Weights of a small transformer language model: 31.9M parameters.
MLP neurons of a small language model. Each row is named by its layer, matrix (up: input weights) and neuron, and shows model dimensions 160-255. Each number is 500 + 50 x the weight over its row's rms, rounded and kept within 0 to 999. Numbers have three digits each.
Before each neuron's rows, "fires on" lists the tokens most often at its 100 highest values on Wikipedia text that the model never trained on.

fires on: "y", "en", "ed", "er", "or", "ing"
L11.up771:530529473517481436527535463511606580548489409569394488415507506551485453466522618463511396416427524470436556497549517551491476429482545538468504510552512442505497511536486473460477593521464504495509457507476495557511439512348456510464449530492449392481498496489450454483523569526466534572

fires on: " |", ":00", " P", " b", " cl"
L12.up1358:507491490502473484544617446529517533464424513487483498519435510519460449509531435476543466505491469578508597573605456490535590466480665504496463529485526501519513500492536510517497455520427493449447488580434506510474482549469475536478569543452500455542454531507528394544451500380517480455

fires on: " and", " |"
L3.up303:564562456553502493481508487477470499554526426498504435476486492529538498428534500514566487493509473495511527461528515392580464451428510503515488469565307543549467438519465576489512480527496492475531502452465539474469533417488337503597461547504598404492326534514568507485483522496527592503

fires on: " \"", "-", " name", "\n "
L12.up19:460468499554492521472588483445507471484478582519517464461482490511502393481434612491464429491446488519514548432466567490552553526606568478485530575542541547584549545410495529502534460504493424452450537592393443592543518520451416494575512522649498496520538516510513545532456543530519475474

fires on: " to", " and", " Y", "O", " |", " o"
L11.up1502:579566621507425461505499524572527537463460520546515432482500464381491484538498444552536524518535544507427472466582607556507599559483505556380532506474468510540557454470409508476426575463529416522414439463556516404580434461371409545493464506412507454405520540446489429483455513446486468511

fires on: "\n", " “", " (P", " S", "S", " ["
L12.up1371:538517458487471468483454581586480445555573420489558516430384500480456417501512547499603535565498499536554468480543455501521449455492384535569486507398508598529471499449481492446600475463487465463377580491527482439636538521531549493556442534435455476487550540515510442395516464485369463507

fires on: ":", "\n ", " Val", " place", "ñ", " :"
L2.up1065:576464451450511416441488509513563528381495448591482625515550469485467375502500552530559490492531459528536500582622459548487444496461499530513373508537463525567445474497527625409458415407453526539557549562569591452511458500516513502518463546502406524475478550522480509484477513440480526496

fires on: " De", " T", " La", "il", "o", " C"
L12.up55:492492522496541371425483488429498493582435522589468459471512485494458466473429566536500472550491479489486611497497481504484567429441565513399442504613430563493529507425479476530509528494515457507547480507516512498569502429421554495543475520618423568443437513575510473511562434537526621514

fires on: "\"", " them", "ley", "”", ")"
L2.up902:463427515445523496609470480458478494558453473431480511403478455477476472461515546564477490405509458527491533469492533581501476508474465527513448521446525460422490512506479570410530499535443539526506499492494449364557488588482445531617503503511500554558471560412455496451542508544517517486

fires on: "\n", " with", " at", "\n "
L3.up395:489437508524501466497402669556451500450494511443522559371524515466566414497478523493552495579515513492457477569517511601519522434549507502536481513558567501472575507490496461450497532465520520491471413490502517543542408477439512485448542449499438525477492460561452490478389497449492525569

fires on: " R", "R", " Ro", " Pl", " San"
L2.up812:560602441548480391445558478617605535530477494546512597429490477439548503505539540499582576528608459554454534535569463460510518518459472545513390533512548519630480410487479545500473558433503447493519508537496507460552479532467453623482535529466503422445481603514574502447488527491477520532

fires on: " |", " as", " and", ",", "s,", " /"
L12.up1288:489471471490573598462536478531472514522558461538517466480462486565567559547486514503485452546569604489587454496503439524518478494481476461535544540501444526507600521517440530442467496533544536584534501430471580457540407526509518445457493549486481504367524511438533514467562504538512484495

fires on: "ris", "us", "is", "M", "em", "um"
L12.up1111:564498452439439471452476438458483440435539451481443415533465519498531534372447569522433430449540520548491494546507560541492461410442428601515449586539532529532455489438427468455507591567513474459555493467454627355541472531622497484504561585598408489490567529449504563559405487466447536495

fires on: "\n", "|", "1", ";", "-"
L11.up1133:527397560539549483501508488523545631441468503502537521474538468455531516432504521426563533467451535535474435450583485453551622575588531542508425447621508552549470486501419500464486458446542428437555462449513528471517561486491462482425478425531433493513441623489476562561483543442386445486

fires on: " S", "r", "e", "-2", "ad", "ie"
L12.up131:389443541427451513501496444518546608477520480591520369508534539507545605404664545488509598414504466548393517477504468487445396507544461496475516511517512428446527494390502477424501499490449568500461522532519504500521541547584540532424482544528466510544497423418458494448535494405429509535

fires on: ":", "|", " P", "\n", " the", " ("
L12.up757:573437458547572469498445417591522472456532413549537594388474531568437481508464447493517496596504516597549519491514454532469490492422598511394562588498497482534480442487395530547522531439465465473502559531480522598481480504469418505473520448462518544444530515509483479449518446533498457503

fires on: "\n", " New"
L11.up288:487447473522458566412459531449502518473510547499540530551492534506493438572469507505535518554537479561497472455546473448517499518482502563439422452428529435540493493335450429570380494586580560471449495447412576523529446481493590522467528550481515509514584546494517504442530539545413414545

fires on: ":", " B.", "s:", " A.", "?", " c."
L3.up1347:425465485528566503507512664587515498462473431485501467477425584522433462588491547566582416557473493596478457499487497539530420537489442580539493514619498598583483488461501489489511625449531476474526564549473462368500513476471573526575551507543557505437513556462491497475481455491503536518

fires on: " is", "ot", " was", " been"
L12.up391:499535524454543397444493496540450500451512437540515511558483465501473542585572523528567497521523449444495438517544426571463509495458460467417465537460481539408524449488457541479475513548464520409551448568581511472498453417357489492511523447413534509403365508414387426367534448558500472440

fires on: "\n", " A.", " C.", " F."
L2.up730:530522462451460407407517568499570500428509482577544525464443464446512444474547563465558503479560538531533511492526514540527439483496484548482446466505476485528470468484495552409450471455527533514507555528519540452538422488554508573492509538467459567531505591517550469482458580441444514576

fires on: "-", ":", " 5:", " 4:", " \"", " 3:"
L12.up903:476416488489535553570508383534590490446533573499542535460448522528576527429492493547547452475557536519507532489454547467537430466521535586480536485570528537519477510418439495513474526463476441497532646456362512533522479489511467544421440536461529510489599538425550542508499498546440454440

fires on: "od", "|", "ad", "ed", "e"
L12.up1012:545430535488431468550511515522598501421542505580482484449426555527540540513505542544532564468411490482414544489590462484435499507471584419457511592511501511453438537539524579485467435514450479432565525489552572432519542525538559492447478484489518518471475467486428535569537495500548510488

fires on: " |"
L2.up1217:522473516651497535511605458544458501567504497495490550519512444486539550446534559417551477451448470589486498513496493469574481504598540509561468497608399599625447451496519549509545506526472497496513504506470501516484530471442399496459555485480545510494464512398527514440498467545518484375

fires on: " in", " a", " as", ",", " high", "s,"
L12.up1310:535483485501477580400480530500570489503515532496502413569449602388413498505433495487501538520549584546475520549486533553482547502597458577451507454505534594442545435430413564454554507445454434514392470426481551465572514562465558487523562574512492542467531527566533520582488507605401469416

fires on: "\n", "\n ", "|"
L3.up8:560389468410495506519519509622557544410499542585541553465613493522462463557545541490505525477545517477521495523483438588482559465500533462567489519571598478481616488507494602468486504555548516506519452567480572478508426466498559489468530458503492523433516475561511490496466533439475486571

fires on: "\n ", " circ", " fe", " rul"
L3.up531:511504466548560426458511484534577557581558441492486434579469504414471560465559486505438423452535551508563331545396532493602451461529547575443473480508486485509521494434498521481449580547431515340511489479480495628521454446467470482514592479458510447514460477611480498529432474523518472521

fires on: " was", " been", " were", " |", " that"
L12.up452:558444462533542530493420477440511465458396448444474514541507462543377551392442489461397506505406455489430528543418569514463480518493416529459515488546475534489646419495417572466461571406548420514502520538400500399492525530446426632530506510468553494443457509482587471381488451490416569454

fires on: " cont", " Cont", " Best", " T", " Att"
L11.up1511:527575447487480548457470428573628444470486532528501535480564538572433488536551570481501475530477430512439398509486474566596453555517407531385460442630448562489527483499455479574497486534543467505572334490554503537461590460583495567489501500505492511592574550508589469504492488528478462500

fires on: " of", " |", " to", " for"
L3.up63:488522503529501442469377499483455526532531484513508516527472523515511491452508463470595456570486467473429489572584405500555482492517499478496501494421480412592436499471496571471450505486569507484499426526543449573485465431461416529520518502590473522481460554466534483521465459395471505473

fires on: ".", "a.", "D.", "m.", "A."
L3.up350:535518562445520440487494508555508519478504498577488486499550516512486430554471492499504460516500481479480432523617485512556640472411431522447426578490553505516416523507496601475492488490572508492482540495544565491537508501547550626469510495516502536537448522490498470503409514485495525494

fires on: " |", "|", ")", "\n"
L12.up1461:559522468518524544485448509462613433496489386570491551546451499475409517456566547513477564493608484498551461395512483477507524519533413481497440619515473477524487445504368492558483522519508477522502549552500506551473463472477465522551603524498585486484460539493530491492489467444461460599

fires on: "|", "-", " band", " leg", " League"
L11.up1465:418428482439520490438460515479513607471436543511442451538589594489514476500540481375461411525545564533554399466554437534465527491462604489429465562535485550466529515475459476485449550423518484477510522523518568555555565468489590502484501455518346584526458519493525509484455539440537507558

fires on: "\"", ")", "”"
L2.up266:535440538449510505544561495578606536454485496481504412491533575546504537486540530456590508462463483540468537484440493528490382457411462554579475455455562579538416487460488498485512531547507475470509541464498510455519512524495409510657485528446525541549492537412533502494550446569512444521

fires on: "-", "-d", "-s", "-1", "–"
L2.up142:489458509507512478470571484516539501488510485504508509430543484529487321511520505481533493530471594520473517452458526569513482485517449526481530592558467505532511450458507497540496592468533483483453465538444535463469496517511399480697461493511529555437550500397542491515475522534492443540

fires on: " M", " ["
L3.up896:403527451532537440464543550529511589425499475514452411512446495424477482488551456592511374536502533555473538530488506533514412528431477509466514510494474550460492437504497538479466599420510477507547522506443459493510546485515519512535525561474437513428463461480534463538340496461466510498

fires on: ",", "a,", "s,", "o,"
L3.up1244:444450447476489444472475504499504584415498485730495493400419458526516505511446569462450474528595486519502520537521524593591534483402460437523452523509538456418480435462482507471482569469536495488498498486495501523504378505582443536502520562462517391480515505517478526554449504455449527510

fires on: " |", ";", " and"
L3.up177:582551433443458477493478476559474555373532463575482498534452441524464514436560547414563461461515457422521496546546520533561548474468427493519487512574469446467525364467491558433479559432561512470510566524513562560545507490488479463573604477444642431529490464548513505480446532478525516481

fires on: " –", "==", "-", " -", "===", " =="
L3.up821:518480558466523390488469391478490514503416436580547488546548517436487492522636547499569375477550519599466496582585499508521494446469489541500491442513514500427459481482518529490452532495432482504416481595496519531523444464559474679464542507478480564466472465505560470492455490411453490455

fires on: ";", ":", "?", "s:", ","
L2.up1147:495488430616463483544569553517524534507471452556513457451454504530421434552524506500603504476475481557546487488465478422493382520435466561543405429494539505598458451470498460522475560556474488498539627529469494420460477517511441534606477541450503506503499513388455502495542429474488509461

fires on: "u", "um", "ing", "en", "ed"
L11.up659:538470473499493525515488499546617498438513487511423498554479520472481521362449589461518437502365500619589543446518464482523446504507391517440531541474506503497535500429493599444461613538419508567520544459498516526602573582469532505394443520460419462515516527389363506535544459435449456518

fires on: " and", "s,", ",", "es,", "y,"
L3.up414:449493517462484511472448533516535529516427464475488451553524519520464552456492542471522424430531456568471506519452504559537571511447455577545502651552520527427562497521477546465482500469459442481527478465455490457543460533385488557487587498511480527472453515472497480466484485584530450444

fires on: ",", " and", "s,", " have", "a,", " |"
L3.up1318:531443538509479489515549452392564455542412430592499441494462522541499547440477519460538430469553505403481486534476484536488456507355489509502533506491538384544472355496482533449493569474513517468557439465503493408512484539536524540588452478527554589539482455463496486527531510473453557439

fires on: "\n", " =", ":", "000", "s:"
L2.up737:505473468500500429411410476509536474429536530627482570604498518425556415501538587506565499471548468573496478585551420584487419523433538543473435468506469463528456477519484584472533440423581526520524496494546542516535468454500480559523559541470447439441490525579533462457470478443455503581

fires on: " \"", " (", " [", "-", "\n", " '"
L11.up1040:437414502501513486554514522562542587378530388512545530514534544523436459593485560574408528496572563508480511529450555540493475495560446573488496516546541564486506426463570551489583457568432509446568539543516499406562560430535480499507601546476487504476522443546441456424535496504545465477

fires on: ")", "es,", "s,", ");", " and", "),"
L11.up942:630510438557418512423563534490546561515472437506540518501471557511482546493525486556415510487491507462476513434497495491519568396427416553539455496491482607484614478482433637368528491469433351396436531474513568485502479499480496480457539511477422555382505484409478507431559419528522491362

fires on: " and", "\n ", "|", ";", "\n"
L3.up912:609565484449486486494571463599603658447485479528540477487559545543489484543553543426605468467463526433496493473471490539593519456501377528531488556539600454475522350517508523410498510462502526483515541549512559477483466489476539531522458505500499468510457455564518509480455486441500475504

fires on: "p", "B", "or", "ops", "x", "-h"
L11.up1309:454482506502569456493627586488545514461520428570511600482507610413417450540597479445461483433474461518458567556521479551460432495548404476498515507479511493511513559520437575489527535442494529544545509535471495489474573491533516472589481512509382516484433496389505543474420547549466491521

fires on: "-", "-s"
L2.up472:536403535560435496540470498539620523468439521456497436451598495448454468511552474506537445519485541466481542518482505563511412512534478546485521453509485655520503502458466559519509524477537447505490451606468425509502548518466482482546470463528416564520503550464517517493544526453491439543

fires on: "\n", "|", ",", ";"
L2.up1163:530423517549467470445495468501621535441480465562590500468521494447492431484444622465532503487530488525502498511467502522549395479445471572557490483556473501520429519509476588394478521463497497496481521540490563435541386518506459551488527548508484521495450536453465452401426526512400440453

fires on: " D", " U", " T", " H", " Par"
L11.up603:517497465530512469566467526497544565403467531545511518436441522468534535609550452474580525515441420470472597567577457500545605452526533462499466481556436529530620524516442560538429554479537530444510584497466477474548413568445484487508416483481478472494459527517494509547521429585513408467

fires on: "-", " ", " |"
L3.up475:452400494551462496510535466537526475474468521452548396398543523488531498559553525587629466547482621510500485500441464472515482488553494510558530494558578551554487568479503467475500495511466446482529421578509474440464478544409463521512497494523384566452528505469490496495512501429493463504

fires on: " hold", " won", " cont", " took", " received", " a"
L2.up1223:546495595439486468521442417602551546421473512515510509568494512500585608431512525429461398424563512511478507566558528598505524405464407464511526478553564476518465401478444553411486544504544515496435485449508513597528398477480544533425525515459479475485511463555463466527472573458497386515

fires on: ",", ";", "e.", "e,", ".", "a,"
L3.up190:499487549537432498519491563558519457455457465550479441505562512514505561478501555536501461515480432469519450561486471612568449479446446481539519455586571543513492473479488524449483571529477462491505490452502499449594471492498511501523546485507570535453516461486512518480508484477492541435

fires on: " l", "===", " T", " (", "we", " C"
L12.up1187:552536513506559476448455447527512408484507484566553394507378535510477425507557547490422472472497500629459517512495463436420465407480585560441508482525491526567571434468482519545424572449493461491545454555498490467543480499448518595580504580471464441470548601495481492514461401531455556494

fires on: " and", ","
L11.up212:499521479485508505452460578537516523490550409557465521639503520434525535527510473439507460436650472449505484546494489465516547478504508572431514552491457594476542469535395523477483558501535450450475475479525568497411486528459535533517499499446448527395436494485592494512506513506558482467

fires on: " |", " m", "is", " F", "ris"
L11.up1015:540531461405510416564504561454517584345509406554477492556476564455549415477605545523484524496561523642551567593574434518548566454438554477433447583554510501558457491461507585482481562422434522489630483488546436477469418493630496490502425434605456594528532593397444463492513520489539518470

fires on: "\n", "000", " |", "ZE", "\n ", " club"
L2.up373:558466518577466454427428435523538492457509491590471555467509520469538444523499576580554477549501528547541531582528506491495414441529487515477405559478487489503471450491450534389464516440507505491548486553575586489512475516590443575490468553470432535535469537431466372444464514415486517480

fires on: " |", "\n", " Candidate"
L11.up962:537585452407506490510455497487433541458530544519456417494389477487502509482417502461500553472551440484493435504558438414530585461462559502557414524507477509546514504560445515427433495520447492480502520554490486527508494591456472569418511523516534442550455495531489457562438542443456456495

fires on: "\n", " financial", " de"
L12.up477:505408522552514495512436400445494470534461568583553478519513490465456441462493506519419421557504472463493414483523534540443489523448464557435418505587443476438653388495397428530491513482482496465415499471526601521427482481521524494473519475517544497528460557543475503478491530540461387539

fires on: "\n", " in", "\n "
L2.up1240:447480495511490416533497538512543498444451535581512499480466492480492450549585553500516479532561422582520529564538478499524418513447476558477437552523463476514452521504442608462471631450529484534488571627483540461585477455492428548470531602464456504458511470550467494491451490447422489433

fires on: " te", " acc", " dis", "c", " disc", " co"
L11.up1527:523525530504594470410473458562578514411377542507448586544470473480509528564475507524472510540553441530530538438494522557553545482554592518424555568506467481499566527524445505539498514392520433449460506500516477485563487569532332525432433491474598475516503544512481528539539604504474525450

fires on: " and", " &"
L2.up1329:487588473509485436453480610521568584530481516523504478505540498469470493497567531496572446553576490405457494531498487443602438520483500574502417566544469453494495486456439599458457592449551482470506439584460498424455502440469390555582497569476513540465474484441554474480439491519471467477

fires on: " -", "-", "ud", "ial", " |"
L2.up1070:561416434473528499519425503486592488508520454523479484508534558440514456446535526488586515471529408502413501553611469517473470489429453515509383512494581486459472448504589539437428427469468506553445506581513546419534485482541503564389553537500505493530469540489498462465514488519431484523

fires on: " by", "\n", " to", ".", " as", " a"
L11.up1035:527529496429534482518387542557525602486524486437473482477478538371576506480522452512621516439584518551504445551577540451556578470509540458556447595496520520559555519561491567345487449521472466509388532474518578398548502576462415584476549482536533569488480474439512419553464468527495470511

fires on: " |", " is", " and", " the", " at", " to"
L12.up595:512595571492492477484522456543444537505550474568424522456513523561468481393508458423550416451472421555496465479524470483539599501431542499520606502484489449526463482477477539497544483494481402518534441506460456577470419521517340509467601511449472477463402590450488455499489540522575399434

fires on: " |", ";", ",", "a,", "″N"
L11.up1192:482457467549534504490490554565527480501488474522477439368372441543537483498610523508463453605581522514573447566566557493545388461453479505504553514569462524466438432434529542439384557495465447479562520495549525407506375490509535514466514573393451508480470489530463464502496440510485515462

fires on: " |"
L3.up354:653504494505547499481435468538378506570491467484472375513471468531557572438526504448584409474521380489428531452561563486573535466426468528535498499582446560506490446490505613473486508541419446517478506452463552454466547368457447549494483476465550438475388489518504491463521529492497533435

fires on: " c", " the", "\n", "-", " were", " was"
L12.up163:494461506545505494482559423504520479541435410473491528504552474491394570458497509351507398489432485559507490502628491504613593507455485522514451468465549516457518436475474539364411563408562529435538457521481453512520554458408583573406471455512576503407465465404533451444454532454416464518

fires on: ".", "5.", "m.", "r."
L2.up937:539548511469499431489479520597505532384519496611452452582567534459448463446489492518473505487492504447483456517590502562546594450445437495433468599515509493496438530474511543503518518457548530475520542485535562541560485432527536536464535507488529404504500525527474480514383510519480452609

fires on: " (", "-"
L12.up348:425422499497555512563480439465545543479514420502507508453521506503475426502510566445538530538437590540494464550476535558502446481523532478457524489558522516516543468468564482500523454416450459433469553519537488476583495431493493560529518428593391534445477611484483407514510475559465500486

fires on: " and", " the", " its", " their", " his", "E"
L11.up7:454548525498476478566521454582478581431534471491487489443555690547561448597574489440574560381484465490494518473554505507563590382485497492520483557533513463446479488488502522503559576491545508429510499508426502553492461549484465576527528489549511469462413502445552463563461441546491389461

fires on: " |", ";", "|", " mi)", "s"
L12.up74:503557504422429479462477482566557446474530556568475533564499474464468498392571499494458515426522578556499472488470515469505451486466452559447538614511529490558548459423481475507488417547420449510490444582452550549480522549503388479506649485461500557484504535498485525473484495470636427519

fires on: ":", "==", "s:", ";", " =="
L3.up400:469481460550480476519520510501437473557395448514498409485514436502378549508558559538518431454467508523431503526536524503575465534422474492503465525594572499566438376508528472505512639520460428499528559598496468418458496486535558520550531471473531466415468477395528485445511475422495551477

fires on: " and", " they", " They", " countries", "ists", " |"
L11.up801:581553475451506428514464449526538531450502419511363515508506500543513452472532504517445524470487572478495513510478542460549541515491556466485556489519438459520639537447443434436562532474477427534518404414474551482508536502422492653512516547458452487505438478365452482572454502535458515425

fires on: "\n", ":", ").", " ", " wrote"
L12.up504:600424465498512560608417507529509606469480476472444502529439538496493519512481532367579516609417461642499491466543487521564514497504514528492419468554487574516527479558437505526514537472477429501494584541569528463420528546486520599478484454450500531486462524415462473493490429437499524446

fires on: ".", " was", " is", "7.", "1.", "9."
L3.up324:431443514467506414489507517490439507458511459541484418553580459464479479452560544455529493608434439479449442567535446520511531476455479552529495639566495521481454528475524617452500530459437486448531443525504523487477461533503505583449527482506448507448376554484508519436492448487464577530

fires on: " m", " M", " C", "R", "B"
L11.up17:527531547477511509504580526589576577429497506481577480459393482548475532518477534482567472515442497487445509484538483508596378577481486492537512526538399643518535519358410519404494578490576377511484492559415543390560477585467539590475517526498488507480501486482527469462416595592519499449

fires on: " st", " was", "r", " been", " over"
L11.up1047:506497582399607570480480460536431490489508531478537468527507442563475442452510571438468456574499469599494463465505464550689465472405471540446521491524530575455581555493441561495493485466496440503428557436547474472405518454526521512454584480398524483473455592491479465451474587605534471512

fires on: ",", " |", " as", "i,", "ard,"
L3.up741:519502545382473467472516438516544467459482446503462457592428531496513440508497459437489483515526457539503457526563545593512485495386486472506484486508457438476454370467498552383498501512542534473503580529484526492520512485527476546604537498466571542466494457541478455541406530469495531434

fires on: " and", " J", ",", " including", " j", " |"
L11.up172:498553622476554495440465536455506493442458487599522545459547524558472470454543573402454455443480563496551535497500545501592583510498558541474498533562439567533593534441452545469516522469448499519454399438502521525533498448490473594387603523524461524494520445545495565557418481594473469456

fires on: "us", "is"
L11.up512:514534539447479474524544489430520540434549450517422454511433500464563437483535561547473505473559564508516422509535445509548570425412451495506416582499487486520520452492500598516478546469540542446632512554513502494425417575552539487552491574612562472558489560491441446487512533575481562443

fires on: " |", "al", " Sem"
L11.up1050:434475497391555528530413427441529473450500526526562531509448603365535488519516501568477521467540412529583435548545514442517537538464521515532412444516370510579516465537481462429395477589498548475487599546525452486496467653488504514540502555500548469580536501521472444499482467429438513439

fires on: ",", "s,", " –", " W"
L12.up271:573543529494493517451582556528545524507418505554497505497495603550425505546434522465423547491542514513556502512541518472560445535433520586522535459566533569550477507507343495405520473465551475537538458459406486434528535514419448514531457481471467553535546505425443556509495476555486516498

fires on: "\n", " ==", " career==", " ", "==Career==", " B"
L11.up1400:472441530501483462468487544527547536468441518553533453461517540463484492516535528459462530619502521593486542421551501578532388488415498473480533461553502519486436495410475458477533441470517350519510444558496561426487507577431535574434447414563492511409398550442537488405502471420500523477

fires on: " and", "z", ",", " later", " eventually"
L12.up1501:550545481545496536471537515530489565544519446537508508513484508497490439413557557524481480441525541517421517481470484373509521407402572529517546533418492544537572422458484469539518453492535441489549505440508586376478492528546527579518512548449483535522426398355589461540479513549524558496

fires on: "|", "\n", "-", "1", " (19"
L12.up705:467385472529532438473546526481463602442448547544427567559428646511439441471537471481508613479543456521443522490507424478493493514487555547463421482457517531492540548472487499565419511447563583469522534516552495535518562466500451575537495478512562545445608578524464519561493557556458474565

fires on: " U", "ak", "ab"
L12.up1520:553461456496501410473482482433509540466535488502454462512445481516477415541553521464592555527509508544493579493480531545493526503454502449515489523469458536503504517417382535432464427422466573402497540480439530452513513526531496458466504472490535527550476524573512464432534464510462480436

fires on: "\n", " a", " V", " of", " by", " the"
L12.up489:459520416461526499392531516405481389492531434533546481567510499426476575479463578529502500571477510516482385443619487545441511531417544527518386609449555557478359500499410471433460473528453443503420492618435568573566482444434548468413524527421434396480496527553634431436493513512436490463

fires on: " m", " M", " be", "iam"
L11.up752:439480467460604525470466419608579460524471433454544499468502488451525489590503572494440515448374498613526520530559393452563494537441623558521465493424591461545491495405526489397448506537576485535552507483456515434487537528550477569480527547574456517449535549457468502542515464485496498602

fires on: " =", "\n ", " species", " List", " footballer", "="
L2.up750:495534508398531399476506537505442537463495505559542578578617518516460394541495589461476512440548502516508505551472513454642575496523482527489470528462476433479602532540494616433477494500541543455534546506518508523459484417517491604504569561559469527508478479475484547522439534459460455557

fires on: " |", ",", " (197", " -", " –", " (19"
L3.up915:513492456454484467471479392562473612462506462563461525544338512448539543476555509433525470466503447558452518470563477575517449470415461508486507455515510491478424318488484528439454550435462495504526615530500542461476547479602497547492488500442542469489495519550483445555533532414489508493

fires on: "T", "|", "S", "M", " \"S", " \"T"
L12.up261:544479516426532512493464398544469559418544538564485485534412572521531451484453443460543489476436513602485543507476543577453518537430464423485509528498535513538485504490449449522503422512511408486388463452340583413475543565464447558510531480540549472444495513490517456526463426454392449525

fires on: " |", " Best", " H", " T"
L12.up1039:525534519493561571429582416551518516444498527585547542530525506540527415524469533545509528487385505523502453518529560405529499564555536569492459490517489533547530555468428495544483493548553501518551487543387623500515533448414505572481472524498497465562532508590482507530521552610549445508

fires on: " St", " st", "St"
L3.up15:515546548380506424529517479538405543438498510491520518485472473519560586435499518451458428599486492470481488480490558494523453498531508450505533486468496517455546422474510498433487545515592494496479536453511462477464453379462465490599555506468394434480465547515430448525406586490492508544

fires on: " |", "|", "|---|---|---|---|---|---|---|---|", "ina", "\n"
L2.up621:544432481477562522482534499474453504463474509478470539548447450504472509495566580499487564456517446487535515616438467488504406395478503477554476561468527467538522506552507623409494484488443487559534561487485536394527457521518412456374508542544474503472488566552473481449449524316489539424

fires on: " |", ")", "\n", "),", "|---|---|---|---", ")."
L3.up719:542452457541500508519489549510468505462504452527474421555503522435564540498567529449530461539465431491511478549510476467507415466414502505525436562496518552518522506517515605415484569498447465489514529480520496485544470523518457525499474508459321548425487570418525515461481432416463516424

fires on: " =", "=", " Website:", " Family:"
L2.up310:487557428427483395454527473531446670457504493549554514549554463505475511548587552476502470508527443521526508528549446424565586510461414513475432583514504441434529529539492543450467451478493477470509591516547484556490422555530512525530527495535552506532469473482509505538359517356515554519